Weights of a small GPT-style language model, trained from scratch on English Wikipedia: 8 heads of 96 (4 for keys and values).
MLP neurons of a small language model. Each row is named by its layer, matrix (gate and up: input weights) and neuron, and shows model dimensions 0-255. Each number is 500 + 50 x the weight over its row's rms, rounded and kept within 0 to 999. Numbers have three digits each. A neuron's up and down rows have the sign that makes its largest values positive.
After each neuron's rows is what it responds to, as a language model described it from the Wikipedia text at the highest values.

L3.gate1424:477534490534415505465485535436490553425618505405640502514653512493523488523548526527503500463462527552398467475551446465490519523527448519578482521508487528499497508525495543564456502429604451571479481524588522449489463480534422530492547522410489466526552548445553442427435468497472548482457527524512483465433494470498445511420550516574562521492421471497518525485528508430474583469428464468533484528473436493531479427561502514513513455444435507494460458526534502507641452433600538478446584550506479431563483567627500523532537382396519444503416445489540550532517569537545485503356429533451512426546481576516453470525458524538398512435507476449514429524394512535523524490542532509534490556544454506483427556459555507537512453486499499526479572474579457429559463452438470
L3.up1424:522459493509543516551534476483465495581500539545635519520495497625448530526498497609589497521437567511436423498514551443514540448560460463604563487571542424481500481455434453487542508557534542469541460549520534454606569437467460463455515506453409473523478604528497531559531488568456542502505497499483548532553514514569469486415451520492495504525578529593488474514429500450463488495527474480568573417551586464468563512478493494545445501466474463371442517499541510464476591482516594513547477494542517510491502484516529424436454525445467464439485528480484577400400466516626503551447478528451562439478564529399435467534522504521478509430432452435466502466572409503476528602524429570563503548457543486503509528419529484424505451465507496495530464439503464506502531443466432
Description: Decade and year endings

L3.gate1207:534449566463590487491576468539562514500422468458486455573444435545542524503431518491376486499424481375426588565539518472437457469497519597515413543504498468485413482553557487479493465433479487515494470548507482472468444547514561471498452612491486415424466425464551562523508523521541412532457500472441536561570479514433495513584562496503555508629486498465483533537418485509490468553525493437538587628556519488545581443484479519419486480484465495536454529449450460489511529390507450617517529531534481579560480515559544472523539589437546488501379500511482424460426484499562373523605528489575570521537410486487505433469475471468522456499447418463546475487426519499603523467560419565452445512510486517493548542521475520489476489411524490522482429399550532415560607566584478
L3.up1207:473480576618568463495521432523490498465515452536484412466476458560509501545463516486497488542379496460490525472491508484506491574523463541575413462465416503533469545426446459510476512561548548541507498495481560489506472443569519481510449445502509501506531549516485420552453592570504438481448534440477510446477478575420451424406431528514540496493446557542529447454434558477535556430463580505457544588422544503548511563501496499559517446501574443414491595487594470494481542509524518539534462506548368544583439478483446577487473429504425517475460403371489511479531493504525467479547489444455578369524529544577480417474414493515466488526476478507486557567504476470561485496494508544465481512491486576538579540419558491486523468485368596554456536443479417477387536561513530
Description: Linking prepositions before complements

L3.gate207:537530541498460514488498427588563516427461444497611466519554455545548474529486474477514448546452461563511532429566617487368441443458559528397497567485501473487498526523481538580513495525532519553490434537563474567496534573482534487464500481582468446531486462581530485455484441544479507551479517481463465544496498609408453442478516457577478485436485490504537481405543538448578479430550527462494458532561543526492431504496574455509534430481464421495432516460484473583469446524473390498560564442519468467462536510588559521442486444560591510462537500544506456566450511480488493502487479391494470454576606472434569446540654493503489453529393469466527474507559522504490465546431520497472476437500472469495480551483416454542535532483550497520478452451434524509504437496563410
L3.up207:502514548481583492475494529547486458551451536535491582453455524429459473445519511401481489475545506422495425485484532475441512492538557457526499510501494351449493473490576468493604482510541497513493571461474508561514541517446525551555616560534438507450564509493460538501518594575456468429608484452491509469442512516530473514476572520539387466582575555408475461498500505464444453547490551445496482505440463507584509542359504490464534530495481546449507444425489541489498429506423497510544477508409519490462471510522562505549550554619531415473493474498514410332499444484496392448537444485562536583498578535466513446492545578530546511420500512456456523497537470441547596500470509568462519456422414489581516535508473511487508499525513454535485419510482517474499515494549524
Description: Comma after place names

L2.gate1066:475464532505509465403549465516493567455484486470557497452491472511519481550486383488588556544563506514491540533510538534449523548519602553503466553410457511523482531525492440502506412515445479545459549456548453499465563473537454457443464528570457510512529582537505440528442442534505492459559480443447540565544576492503549488500374472544520476492440569554528537458528494421551473518456359532546478584437514374518489419581522606522551552471504533448536509502460430556589450594610451528532470430364504506622430463509447488444460436602434579476495423527409434501432551572546447583503590547537546423550491481501561405533495524561463534494416571403547465624482490514472585416509478547505639540517518458551589515536513540479460446554487487522510498450436447501492443497523526
L2.up1066:454558520583582538497469470384459491487500434520456459559425478552447507563410543463569482492546535501477427568441463471510474542531497540548513505374490499534451434546457523531520490419448529472529485549488561453444476457502521502473503555475514542500513487465542463471436470556482500540541532570525453559497431360599518488503530472523535502599524564479592418497534591553542527545493520495449591449430461486495458523474490579503570522482505525458480498513490541444418458591478448487445488422502492414448547480532458405511527485415525509526524563619548510451490552444520481576469508437558481503406557465505501525471501523490476495505495414516441502491557491546458499524491416415506519512554475483484578506453579541571481462487504538569466478577478634497475467502463578
Description: Superlatives and High-names

L3.gate1242:499523477560440431526601568561418537453443525422398479483481509561591548459487536513483459565410401515480513512555500532475479550441501599513549537481524520460558488544548580550568484537566550604462417502562462523391476471461499517459532478504520540519486516562425442483410422429562525508544567457584460505535465534502537416431561418634444480493518523486434517528496516489522488582466473397504557441490471506463474480508525550395537494517556552491379588537442475420488451564535544469455526481522535486491502543464436549507517503533469477474483482515392512555479405518552581486583499557520458458462466568524578438518652528516612541492425537515503532485501538512447480502490442484448575423438509499594448468536451534558542518501497520519533434475443481557505457463504436
L3.up1242:481506555465444438404557496585504474431561597510438541565568478506498602561470430528516466395560569607519424505526540502512474535457513549491515488495518405459533461482394594454557453438553496529622499539542574527466488541473565405498564512479445481512441462456519498454528531488576454557357513531524545548595454550520547538506479403475494475521560510495467453492528533546481546483499400436574534445512507554453533540577567467500452533469529481529530504500523611462492514489541404531481499491507550493489414486538436430522416401585476444447546624489527500493481577498446556481393435512524505441495490550487536409442487478558559522476446549419529493566510512471509424464478482436523492386494522465482492481547443470507479479566482501538541520515443503558472465560580493
Description: Institution and venue names

L4.gate377:493538500487564481496537468533472522465546528595422520567509503489496538492490520508493472493441577439507402447501526545442494491496507550420468493496550481430517382555561535458537506420606539527503504602464443621485477508455489533537537516448494514540544483447536519604588422552469452459511512530474489561481530424414490496470510465532560526577466509495521460401423443399524474481523485442403518500435494415459481473497524511443529532447545488472535505507511463545514496534509524505409445543470456551534558534554517442615546457579568563516520486501582488499510449528517488617504501580480441526554494573458517540462470562525448522387525512500541594526432451466436511508390516507537561515464513470477486497503466443489483328584565455444383499536499608467411458461510462
L4.up377:526589482470581497491513544422454565577594431456401460504421488365438490593470425490551477511483573481466526452415485537514460428506403525541449487475526532600508447603500542541559518550492571423458469497426519444473504473508512557485498438503458563462498517554563366526460445501511538519515547431414488568479445427452442522572534416558533446592448508504456527501494475450485513496466399498398472517485521483574466455555525544445506545516436536428534519569572502507537592583604621531414561499553456457484508550453462464481548473423533460524449483425537492527409378523529496497581548543530541507497457439549470495503548550441497510556633523466552495531498497484589461558469564433484441561486532501508547457456449439433457446522464471474553510445391516442471441485435498
Description: Clause and segment boundaries

L4.gate604:496450502575456461468484440419504490445422494420444431434420489458532380560509460414563548484530471495517549439585505550585513441503530570543555397516523483528499511483416488605585547525476409611452434580473433514504611514554417420363428417557369645619574491482576386588532444560504545551515463447488386461510579428514444470493532382466527509528472510474484463467484415485545502427495491472493477493431562493466503498527488516493520418564460427395503494453486469549479633550567454483553523575505394487516495506508508491584449488474516520526498462430488496528518555507534335432558486534452500443508461574494544638565513549450477524463552520539565530574522488509495443479459608513480510630551485485508578515489523502531507462567480502569462576497513351497504513491563613
L4.up604:530515691546560567497461518430566440505438574408436503451432494529544475518530493443536511520513457545488571532490455439470500497525424441475513523520490531537543523546535447505442455537495467492435596514523440529467530551508558493455528508511410437575489478525596477527543539582555461537478591458501465484533507450442433517480623520468623491374500499547577595509548500520598528482527531497454523509471458601467588540489517611479535510628548409388533446485505462434475567535563485406484500487480558449555422441497383489570479469495529608552510522502526499510449577580473449541468485539437549503586591556500551521503581452498511514508430448516489467505569443517435483508470508438554430588502547591562502528541557504575427579513559512473575491526435447401496502483582535
Description: Word- and year-final pieces

L4.gate1052:455483528494473453533554489476507508452499503547528504491440447401488573544500518477505425467514485499457470376506466503406420468507429476416443512438486393360411509473567530534566486476481575615446516554504577572530532620515463437587494562465547449510498446547529555435463530549580555505464552524460524519505565520398564503495518503579514488526497510519577473462514538511527449433591409493402489530413526498543578586445531518538515459516453442478507492593437505484508555465501588575507468455463519528559400520541602532456583379494529475457485512494462544401504522478486481554524465506562593445477527499500514509515561512531512470505491454560523479492560547457544574432534513604549524425425453465464427501451539373527554475476590584549517455572465510540460529438506450
L4.up1052:516566579648443532552557476522541452395555549581461502457481470500598455513427571478503518533495440364474571443509504543441529483503529471467461501496525498410441523502551518480436485507517569417594517597408485502587463573482528501516465453521513595489566491454460480492536456473530475511484424457521495550464469499540545547491493544588481501526437512459459525398520451465548520460487537481392561475463521589432456446368507530487532473500444428564536518526467529502503504471437468475490556536408506459456466581545505521518525554439469531486477537467471508490472469451521529492503562470474510441504487410563492486415489547553506513485480500624550525470531476537590543535449417455489518593439511485457501465493514497537605533433512523456489452523488470534506322494451498
Description: Day numbers in dates

L3.gate211:430490512508522445399447526394482467526510511535398477409511379478483594500485392472500505483514462541446496588486549554475461538455578528541534555384499397427406533529520538517466573508504493552491509501501460538540463498505582494524559465496475430583479512432542460495511468461538518523416468546623478441459522518551521587498510445488536538586388463551550504594570557442469535509568440504518603457596470437473455491500531501470493486509566563421386490512494423445498480520550389625452494583588549517509505526551484566602528425489423526415460503596511591485495516459565505566506470570500465533490447473488482507554481512449517492583495540418568536467597472429590456535504547508501511575501481546521505545562518537466467508466524429477500553527452488535448477565458585
L3.up211:468497455481529511478440454443521528468504494500540580479486389487495466391516437433524455500524511552524461482472449471581440452476569438463552579497472455531588480515464532496535517521458517479547448529498563476432650478480482389564580497479506496478502609558550478510505469449467532451505449501521516507542518489474506529472518329435488527440589580440462486413564427477519494425478500463508519357582475473470413452493569496477557459514447555471533569567475443428522527557555471585514490444558397489509531522456468541507473584485478495500546497486482555568533533420549499452493477535460445450470502501462559442492529427502421457558528494505529489426556428441531529554463553476494454489468459508566414542538444455366542483534468506558514543480597477515498540516535540
Description: Predictable word completions

L4.gate325:485504487499553525473490372515482578505612482397526570475543483379447445574409514467490454448536581451496485509503521558496429389478552426546525493451503525417423472550559563521506492424494520520416466560494447534548454450561515445457557553518492440488489499523537478505455433404453542416445498519429521518551519494517475571435552521515479460526526471595495412483538562433523436472555451513528523454434577444469549517592521393437470401497458538526531578372513480469505654504521428483477497414500494429485452519417519519504549408530603611557503486451446455568506544505447591478539519581478552466515487499509476521541536521532511450482540599555533558522397504546462456480425468436437533535514379522483476509511535498474544474592470510412498578518540608515540458478478526
L4.up325:483493541517541504525504512465447467501485491489475536549501480386432514483489539514464427425526536408511559520455560455479435380499493458460522424512461547495465472453441519505498459523579551500403642461479543511500511424606546453511471426523508516498573583505517446505467487389510527518400479490511451492532475491499464561546506409539466506469571524649385380522471451583403512518433443519570593485491520506565595500474485512372554522462544399455471425411559603502491583538540415486411469478520549484463423485408481532640526491509484465519475436485538467558495561550450625532555559480494530465441444538455449606431562574534397515448541576538493470559424520483525532538421472468490479544554478479412547488480497486445505504517442525528466530560559526487594505527483557
Description: Re- word-start fragments

L4.gate1015:427504509425524521561633471485552506567520410615459527508423496472485513551545492502502462571523545392479572454605511501431617435426471448551485559387497576505448546531553441507421489521534560519516510478473432456593486533473537523528536452500459492503567549569395435489478526523448463544543518427479474465495476550490566413423475512516513439415448495520493383469556547505483469605477485477398426596478529471541449538479450504463557443501549445574441532501603479570428455489397539567484453512499566540588524468501502537447480554469452450440432469489528532513517458447535502480480521386480474482556501517526405544517450373463476540489575482481482593477528526537469530474542429537488443511560548569507539487557507493562450350502530469473423449499569476517540507537527547
L4.up1015:483530447426509434504426383536506487616437452504490557539560516571477545527439515471468394391508514502490540563607479481495452569540520516556528580534515549427551497454529499528400611492483563467529518464588487516442572499441526450551546453522523420463516572485476485456584557495428522468469474521497517529498513573504467535446553465549507476538540539499499488563450511531553405435607530467557454466555567568552510473581454481447457592521478465456530563486480475492514537547486592525523470490588555492415530480493516452477435496461539492543401553438469505424448431485480565589508466481513419544490518492467454409507540548439512491452469543503478434549393596463536423537581534455485506478497426502483470539490437438459454416548486477460477394530520579403509494528479509
Description: Prepositions after biographical verbs

L2.gate1057:546466434433483477535522531484513529397388518501472502421429482463513477452579552452422511525453476484605440495463534616490525513457525533490461476480547620556566528520487493565499510519479497477377428512497456409499450492445465589458449548464550502548543581407537531494530475466437547597459456496487460567502456519474567530541460417541560516461497530477516367458472510525520577513464499522518525484466488494450495424496449424512443507520573554504370579423429353477427460446657476465486493478458503543445439497517543490456511433396590472494556550499480488514445413453580496496515549490592493536507369466540478555480527607493391566485471508520454518506545508422451444456440508503506597520437533497458606512492460525461559431490485441462484478517565499552495431633495548
L2.up1057:493460448487469484512475518557523490381522463444427521467451442442471398441540467498472591460640480470471522443558462436387466570451490422413461520419461559501552611466562478512443541539512419534507486468547551540540543571514496464486580487582488459480604513513444575479557537569422497558561462504529522465559506490520463513461538522413389567442485495512505521575571540560469543442537467446524550484538574561445462476460471536570430537575534515513509538490414481476542434472636527444520492568454476524467551498505467453471413478537596461564561436524533485526544488487518494587457440490515456542579471516469519534553550439469501507382441440493540483490458524546494465472435509577523517474552639576530491522443539549463538532518624560554491525561523535627466447535492620
Description: Zero digits in years

L3.gate485:516528531433491508527627445492529502359422531577461469563581533577557479528472493526451582449524544587456492487449431546477425490431438541449541513472466512536546474461458492519554484469472401537586442575497437450449470520461453537554524590506535421579592493410599481574549486485521475500471494472424507504498530498491525542507472438604488415535480483496401432451388410482526481482523428503472443400480453482533406475563481488430514504545470461518518626489456597423397397516513465484487561502428556500497501579527566456580498456527540491542543517569534447467494484494486514574526485404477460482425487470486530596484469425459417512513439447419428524554460463415406533514572552560469527434537472489309603482472540491485509416371458546488439536509481564434589489560462513
L3.up485:591450494440458414507514487453496611565624537411471498549597484511537527442581499589554483576497501421454485457477457463530496449576435503473454500463437482432487558534528541475589409480445458456385435618501476480408517482505472443561416493456428513535488513429527478513545464526438544475581489545532473490502525465401554445521510469574494391473509419468502530529509410422504568455535530502493499568500462535433555529556539505549532543555483548597589504559450480533519541472554436485564436550587475385526515542528526521529520548430532499471464513503458594580582413503505475508505475550480505541433526511500577517552459563524461510470504523487510479494547622488503499511402478344574519531608497446494410501494500512580520572575521497451468506499488566442522511480482500
Description: Clause boundary after long phrase

L3.gate483:539460502534463505468485501488605561365466541475522477574512495458413592429524462558403522471603512360470423522521522464511493601521515511429607561412467620485429510503496472450463539442476540541469500533566426464508432484442494555647414554493488522512477523462552502482470431538515513496420309502493492541464468488516485514537442450580484497571498461609476518555473500449557496530469564466590539462475568472559448408534564485560405455503616522538566532464468460500490536511505567508545561488462450485545474556487488485507541578479510530543485544513390510485477508444444534502473514455439437496479501371463495462536497579541446472452446539417506439487549518487382599522478509408435485423493585497456549512526530524451472460515546490469475475567451605498573461538548500
L3.up483:530517461533609490486463510452520504491482455568546497482454430464474426377499593546504568483486488474559437352548443434503508412426540468486447464451443541429506465434644585493438507461565476508538568528431420522536397617564624546481512577453529505537496429481468481502517550574449512567565571460471416474538552562527525531455453555492403493465511465600493492487466574493461522540426558366485399483475446554470508546551528500430455579543494383581502546512513421499608589377574536419527579490421414504528413569468494561545576562461440500507454523520562539546416473434542495520553462599458513529573434506420441443584544486431491480428516538586478508483578524432576435490494423536454422505485492513452522554491528483465506467409456436496429572432419503514513554532420452
Description: Name connectors and word-starts

L2.gate686:529477508532548530428468496540397412500550482465453541429559446500545575579423476528545559541419451622365593466484585548517500507400556465466536553486592486599630578477552473473509512441516429502493522504540502509444503465473600568519427577469548488401535475456443541525477480475466519473493484489491539625489590519482564479490432536515482440486444496507488517511427482518558559496481442501536603509506523545586529470497521511545473508510500544446476482498471485472460559387623512466531486448465460441509439465424445529555603540545446524499439519492505584548468532565487546484535505573475575409470520492405502510559470493434474518587442411475581463507493561514573549563467491582497403559530505510464579461513463515618510413440520435449497416543545494531493489546544539
L2.up686:483457467375364560468541516529482428529429590538446515496465560486423486526480449506515539528479476396468493505551460431597432466493461463478402520468474475461472549477431490531519494465487485523555515447462508606499481533553498502510567533439433441498529609424488531478487524511497563470527514554528552486465529482598560466551476564494568409522569437553490500434411536481484485493431523558505521480512420420586606442567486529480514442517484514439531499533487516432502508481444516584506489508402522496591476450463568448570497511461504411568494518405534501567455454544509497424485468522541448536457526409503440478502421473507523608449497548467446454475525530479515514580505498426458543530479487470581515555481577494451525507533500501372494383468480482450449568526483546
Description: New in place names

L3.gate1415:493491367495571502514490443511435447524473476515505509482446491597557504472514486485412518525471535400474468485532578507579527506605515489543538574513567518563529439462475551467495510449536518447509512512487519499484509543437378489574450490474491534473484500439497586488466504478500494421495475403490581440490626453428660407556393480526484391462499485472503419545526535548426571496560505515426516492427477491523517530407564469549465541477573503460522472496405468499462503531518484467503438550491470557545443560555554525574467417479483479522522444504486455500511465382503562498478499507518444491529550448475454516426549395465505455569440519507536528587517625545466510533518521492554512622559540507415488428566445508417600454493460516499506403525435559544565505427556492
L3.up1415:496443496482563520496479494461505484390445489508377479482478407512523461527518512483531479518509589620441465430461461588470450473496560635497408460483401438479423524586425529591492459446534516499508499433538500536456453500519567469547608437474461542564477496492518500556495621478503470525523588515503474515463548520539539566545525517464500545411501516475478444551395449582484481500517577496515549554578617524514520487465551428543451466486462447495397508434549517472593410467501486566481489538477474451530498509507394491612439466497427514501519584405439465500392520449532554503471535536501473508440474515472478429379485513552534461499450471483513565550481474474571424540639487506396507605506491607531594496425441549499495513463629585402445485557470548542543530450549498
Description: Word-stem starts before continuation

L4.gate867:411441476471552418484521504532472586477448517438488528487564473558564600584450521493477432515423474527406531556574484506505509531519535489495511506473551401402458519544513507550491586562496543539592504615540441542460456541393491476556562595456515424432560514465484593499443577555596498489452584512395460572549420547525494528468494434553584482483463483484525480473512512454521498519496459488549506449532460419524577550533502442388486533550463535473450561590438512453482491451519459545452504515538488465492457480467518555492404492516509557515458550562493508456616551519443546449503476618511546491437523510535442529547495429415498509442532489445558451411454394405539479530565576475474560521505439440562481512584482570491529521455556536542468420556524543508493491566443389
L4.up867:466491461470542482540464567562515519468440499516527606471544496551488528561526445502512489529390506504547542574424571523479502467534441577577492467505517477484478499502453515464424489536472554428468586434520454512542462433442553527477513510508596510551456443476484517448546479521556503561489522503473503545549523501537451513440504547527529507409509503462508495511479563467466531523579484501558575560560383507432491431489540474361423507498550508432491511427475455507506509392477501439470393561521492410487507444460410459607477483495540455548475524556456529489485431480472612505555614448502580513454510475527477522601486537465574452471425454535407468506465471433491565549578562508477552502477510453584498519428473489529572543411573622421469476542467524525513630436493436
Description: Institution and place nouns

L2.gate395:474522584556476576540482478495454551508419582521463406411529542502586420510432462472565538498463525552492469517516584498464550459473524610461529514489497494510552448496580580414489520480532551515497396527495569495467492506489466472396481472601531508516499480432554497523498483497524473483526521452429462528505421619487524440420471523453438459449562461500474477514461465500558490530459528501445544468550472511543382457513482499426531481518529500478539518537445456570479547418479402590434576485559433516551357579504528613556483473432554641490500503523414525494509616421488432555447472541407542512454478531498427532439528574471551471548555533453461482521484546534433498503480532429551540575419463455574543507564518535490533542469672498553573484438512400519515372531485401
L2.up395:520528618516435601630512561474539467542418535538477388496517535564550484496433422434549598572461540473431494437490530442437538494503504502520533469563431529550550435547493558460503463452577539460520474450524559505464563426531484437382497547525495558497447519499619483508539480486505513487485529441474485472457485530544420466460490580490512471479519486481455475559464463532521424496500555528527511500587473537562473420495477476456557455495538539456472467483456431555439532490447475502449516465526415523460360568486542647518476449477580581527561527439440489452451530458547526591530520427417548532426536566507437586449514583523551546541550561508378436502480494527486430516529420399450485534436471490520561447567558506428477492438611579538554475448541477445548400512561437
Description: Word-initial fragments

L2.gate913:544481561521505542557529562409563505458539493471492538468438515568550549540457531513442502481490459474414485538563497509463505665489541508511518490531483579497404399580619547485474568498528555446623545538563580455630412553489447505472461543476405457424554466432494484522497546541535476465471484592456524462520502533457439508481562531532519472539479514513543535528492582472425479557530548473504470451492554492464526558511540516479546448472449591531493558466511368471526536476425504502506494513458530521542581477539521464514532511533448419395380544454533432418527425497466521551512490537521570535596502508512427525506511432500530463510527468548440501538485546590538480493474473491529442468541511544346531558487455443422507542517516549570537406543550456547509509494476434
L2.up913:513441587498567476530522507444556489457482565526502411452503466485541490405621542467428521574483519509517534520448535477521592575559436436444447494401557391555516573527470573549500502490589540496462552520494541503509511534568539503504481440532396404452467534464524552504480593505561425426474487465562401450505501478494487436556489490507450525452469581365525435493510522527491470518541525553468452529539538547393385469560496447559530461439512560449443470498504510495465504511584485503468499545446401501496508495518504447520491495526434488457427498450507444462543420458624563528454375481503465485585427572557470505505536556539508510564435442575478550549500418458377547464468539513490391557510436442522470544406434455514457493489504462541391627460539475557580421594530411
Description: Quantity and part words

L4.gate928:502453476585490467480502478437455521446440536412476548568542511535458505518459450472436441545491549501476463515592499472498435511453454558472490482504462536446500506467463409428507533530537510590522552458483596469480453525492464510497458571506397416463500601520542510474462476469449527519523494395551570717623463486551581480559534525441448491475553435414454501553465470495520587501480453533553528440570533425477467515401565528622454464551486524522449568511493391474541471511550428473403432516589537465489465538534539543451397435479509475510588505499453512452498575532415485468522546457429551554480449534521486520526547559449354579525475416378514425510506545552592523509496548577526524482493544465452562504407485489471539482424491481444484459480468541490465458493384501
L4.up928:462444491465482598493505499543535471462605431476412455479526507529435534467426502558509434456519522518529422562544495629482474482547598515446554567425608590502475453462549425581463522418434439495456450483538469523499479536502480431482523477591514429535475537564540494498501527529538593429423405498508514505455531410511456581474545553534531573485458452566457468509533485467455576489544553622519607526478528526601531484474516595420522488503534498405454410410571535620519537526450547558595601535450466492506570514568493429543557377429494565371476475516602572550522463508529576586455503508517529424547565578418470454475497483460436449420524513434511428541497535476487548484525576481562525463451488504367554549502432472532523555521491375435524538483432583514489479518522434
Description: Historical period and dating

L2.gate225:534488507565522499446550604474492417586520524458380455441460480497496451477483503490560575554506430499554503513547563505474623559506414484533529572465420567510484463504522470465579452547439473554626448514522586441553415570555497531474529606542458538473434557509466416546453456534530421514465474420555444480523515571517438491495493513506468391545400493491590482514504533524556403474453457506577565476475430466501543458537632603508440507417609504547516464510412470431496517504513448632547472462494560505487545431508528488437451508571556525427520464454560518473539509505574568457557527500398567490406463483477445530487572453567401576460612464530489502436483531584513561478467557504439505556544534603437574488524590401503465447520531503546473557489472547540408552557511475
L2.up225:510491454457533493511551461478446513492583482483506527578429535540429469618521511598499492570420506517573488511510441458490548506488477468570505538474490495503480458583446513491564540499464482531474537506479575476454476536575495497547523545570460550457554524522501561508426492524551462579434580494542504553482531502570498450497539549527478477503446513427540503436464631520457529534463453515501551473457524516450532487506536508561518495541505516500473500560492554440476484480630485477433487460544504524507509454418501549473561503509539441518474570525618571510548472563513426489522486444447571642407465578493473488504528527455556508510538518490528475473576544502413416512486580491388411516537546473469493500468448478429494474439575543436476536496490568472484522501549433
Description: Digits inside years

L4.gate58:576499524502551529427480504580568570439453516492509543519462493501431497503435483576516509494518561477478415568604489485474603497443493449402588588396467468551512483517578570419490472558504457559445531488486549467535464568439406538527520551492424574546420561557475483430597574499520528545528361481509395515386525484488473483552495453445459518501456487534493522551509485531484444541498506519424461463433463511484487456411467455524471450585572533480515442532504400575532557522510486513479501474423495483480477527486545404490545486561544470504424476494513538459545531435493590527482513438610471518543485434540527512482468465466423506461477501513499498546559530372567471465435444475490407543568467531462543458530526513396490507526498534460597547630447584557468479532555532
L4.up58:419526478471484517642527552462510534493492542510466435365623536598478532350444503394526521545515574510488388603499474484591547441400503446526469543439509555460553470622463549532400556633484436429519500516451569502514549464475507584501515452530503484456457507434535520481477508544596570567488460550496408424553526547487552587520463499482470608513588481437459537484464554502525498493509551495487547459494534439397556475464505443516530506564517576504539450515399466480448539533493470540652522490588442553496574550561412499601524482547553462551486478544489563581495505476500442551509516506537492520502420544523526512555501477511561479508445511535407524591471484461515555493487492429452457528539512464463586481534456470511557484440479483555513549497454503454474448511465521
Description: "of" in institution names

L2.gate1289:520492548512477497554524465520549437489497450457429521557435485497547430548558526626507541386614468473489449510513497490387533437505400460554468384509520473476466475477448586471524560484566569440452529467539513511464498555449439539477473567531578498418550510535407555491579459525527491475483514518539566494496479503449415454565503457584575520470550475451436476432450558530451563506577561530448589497451587556528552537569540558503481523522500512525444420499433446581441436467517533478538482541552500472526546513509604552512446553574442474506515510479509518616564540483432509429432623487444443461499565497442478472529538435573514493509489450413484441600527506479525576481542455543528394495507491411420466568490425487442523577480561548557543463548477529453578486465462501
L2.up1289:469530498516557501493569426558528476494488502570553445556489560638535532612441560525460514455438504542474541571496393447441475484536529513490596527506574405489482464425581473532475487545546583488431505449526509480642456476495512486471468502484500473425583569542465576557459492524597429512505403495486522524588530569566552434488459479502487465488433489541485606521460549545488497509470487512509557486549525419522464503498374586494462451405420497426536448578573517519594482489527478618463507513458550408469477640566505518487469461428459498464401476495420487481500533363466555496446565573539515463473409445451414470475532526532528441474524367503519504498508367541536458593538486495505381502417493550550514519516472520519544478408427474502558510451510439520478505568403549
Description: Article-opening structural tokens